{
  "n_layer": 8,
  "rope_base": 10000.0,
  "rope_fraction": 0.25,
  "tie_embeddings": true,
  "init": "normal",
  "init_std_down": 0.0,
  "final_lr_fraction": 0.0,
  "train_tokens": 1004000000
}
MLP neurons of a small language model. Each row is named by its layer, matrix (up: input weights; down: output weights) and neuron, and shows model dimensions 32-127. Each number is 500 + 25 x the weight over its row's rms, rounded and kept within 0 to 999. Numbers have three digits each.
After each neuron's rows, "fires on" lists the tokens most often at its 100 highest values on Wikipedia text that the model never trained on.

L3.up1878:440509515493485519483497492505488536478475503493521459484513483533470498458480481521418527507470537508508514477512536498528509468528496491488484496510467451492543524526489496542457518525502495521528497464517523506477504512522527482497521497469501462484500503510470521457489497517511501492
L3.down1878:499506487462502509505502546474512500525506497463475506479492534497495484483477524457509539496489503477468456465516551507504514491476469506481550460503444525499517458481478567528477569501539496533508538515501571522514518509478487490528527473537493468505520494532502512471508479480537511507
fires on: "er", "one", "T", " was", "un", "ij"

L3.up1874:468547524537506527472536454532473513506517474451514521497481525532521478550541516513488540467504480488471525530498487475524508466555506523520501476542502509519519492523492484517451499484492492469456493516528492443513444499508511520496528514508471562478488481496479491489500501496512479501
L3.down1874:518540501510526510497526472499517521503528514534518479478538496536488522508515498505535502443507500485487524479518515485469448438512528498465471480473496491534582497504537497479515525467486513515551490485540545488494502496490494496449544521510493517482500511515469473466499456550471453504
fires on: " one", " 1", " One", "H", " if"

L3.up1241:505458532519516530468513465498509529486470471484494466532481486498520518489500494518512464513485485524473514523528495512510479495533495509500495490502521499500465507536501504553502536515497507518533505513487536481489499533523478487525480509503532489475506480487524478517494538470502481512
L3.down1241:512537483533504479492531513479538474512490515479501461513504480497500519439491507470513521528524526479514493491434494484457524551522517501522447503482463509508514493474516495494533516515527485488474483489519487520542513450510522509514412476520496510512479504523525454486524447509453498515
fires on: " \"", "ly", ":", "to", "ch", "t"

L3.up2224:506508518508467549488508501515489459489533501478501506474498490474483507454548462467481523484527486509504493531511490465505522470492487488462502505458505488566496455551481478473485523476518479513524514525516518438452501509487500523501502512521498538528472502509528484496531550482507500514
L3.down2224:480473508518508506511533523451435531514531515462516493509549491485494524505470468515503486496480514466509475513509475486483452510529503471494510500514506525467504531554461544505490465525465487484500474476498529535490478492496483507518529465461511467536504518452494424460536516508499525480
fires on: " A", "ort", "ock", "\""

L3.up2041:520475523454510483510501465546484488497498488502488471497480444476487500474503503523491486485465511533500507505529519497529486463470531502520492458521502488537491468491503495475420517482490494485557520488497505494496514470465506537511523528495502533581499457446535564492555529471511475517
L3.down2041:466462491538486526486502433531492496479489507504522453516527488523520517552496515528513551465518484452502532488481537474498514513548507523489493564495541531465511525530493485524447502501513503511524473473482482517506536492549536531471494516507557522486503508511473505491482482523482479491
fires on: "i", "ie", "e", " of", "ia", "ing"

L3.up1417:515500532499469529521477462534483503527487503524471527495451490517490521507501469498464515497483506509528526485436511478491515535515524521496468509481495500478517517516414501481463525501473503546440486500464507511482485500505525553518536522480515490525534499493481543483491503483512529536
L3.down1417:504514516513497539509509510463507506500511518486516533466537507498559511499444520469478494506509500523510537479485541481475477517490520464537475530510461513533539513502480496470494532499458477482464499501475528521486528470500507464542515537521519496501480510518474473452473517479496507543
fires on: " Qu", ".", " qu", " and", "im"

L3.up2079:475497539496475497445486447519503466475522475464492437502527501486473504526555525484535485531483515512467501482533520484497534477489487493483484491468508507491562530526516477532479497534514480544476508501553533522485502486513529518499471471455492468472549497451497461484482516510469436513
L3.down2079:481470497494499512554522530472522473523515496518547564515464514511489535534489469516498492463554515502478541485491500503456493532557542513546499514512518504510552529509520479549514497482515503517534512481509525499486442488486451493518506506522476506518491440501498482498479571520478488494
fires on: "d", " Short", "h", "ed", "hed", "ard"

L3.up239:491504538476538502523506518478476534463493491484520515499541498458511523499488443508528502479505536494494508507536504499516476519545515499477482500549508458492482493489508499509430537480475512479528522471511537534466509502504501502490515546486460489499540511502497482500499487510460435570
L3.down239:495502510505508478481511499482517490513522448524526470540467502529434526501502503491512467512459477469491517492508494501519494535521545513511469523531504532471465492512481452512479477475481493470486512513503455467510500509549502501530449467562529512507511516493525551518495506484544441460
fires on: " to", "197", "ag", " of", " and"

L3.up1047:526510481536471499519527485529451542456480512481468486500523481495523489550508475493511465479488523492513502473491517536498509510495509490509477546505496485537483504553498509516503496517495488477496488516502506508497531516501516520526507509523502475484474517491495521499522467482495483492
L3.down1047:477492519491504535535512536479503480500454459449485531471512516543444494463517529481482492488519503504489475500543444495517517533485538469497499517484520514477512465445532519518516512509505510527511516520508506534497519458534488476536480506498520515482462486442502480486460466482525545520
fires on: " de", "im", "n", " la", "é"

L3.up1033:535509460497465524493495480476537512457505508512488516481531505562522464491469532546518534530488446509471521503498474469502528517502518489530509486494494494496504490468473550490524468554527485508438473504473524443515558503536546472529525463502540490509467509469515517489496435518511519511
L3.down1033:475512517511502525509499521488479470498496496463518469467512519470519534483543551494477497495510549504463556487481511542510532512480500501479504435509536511503511566499534496496494484431500507514526519550499487495506485519497464508504471494505497462478537461495504534507498507502505528512
fires on: "\n", "b", " the", "ch", "ip", "odies"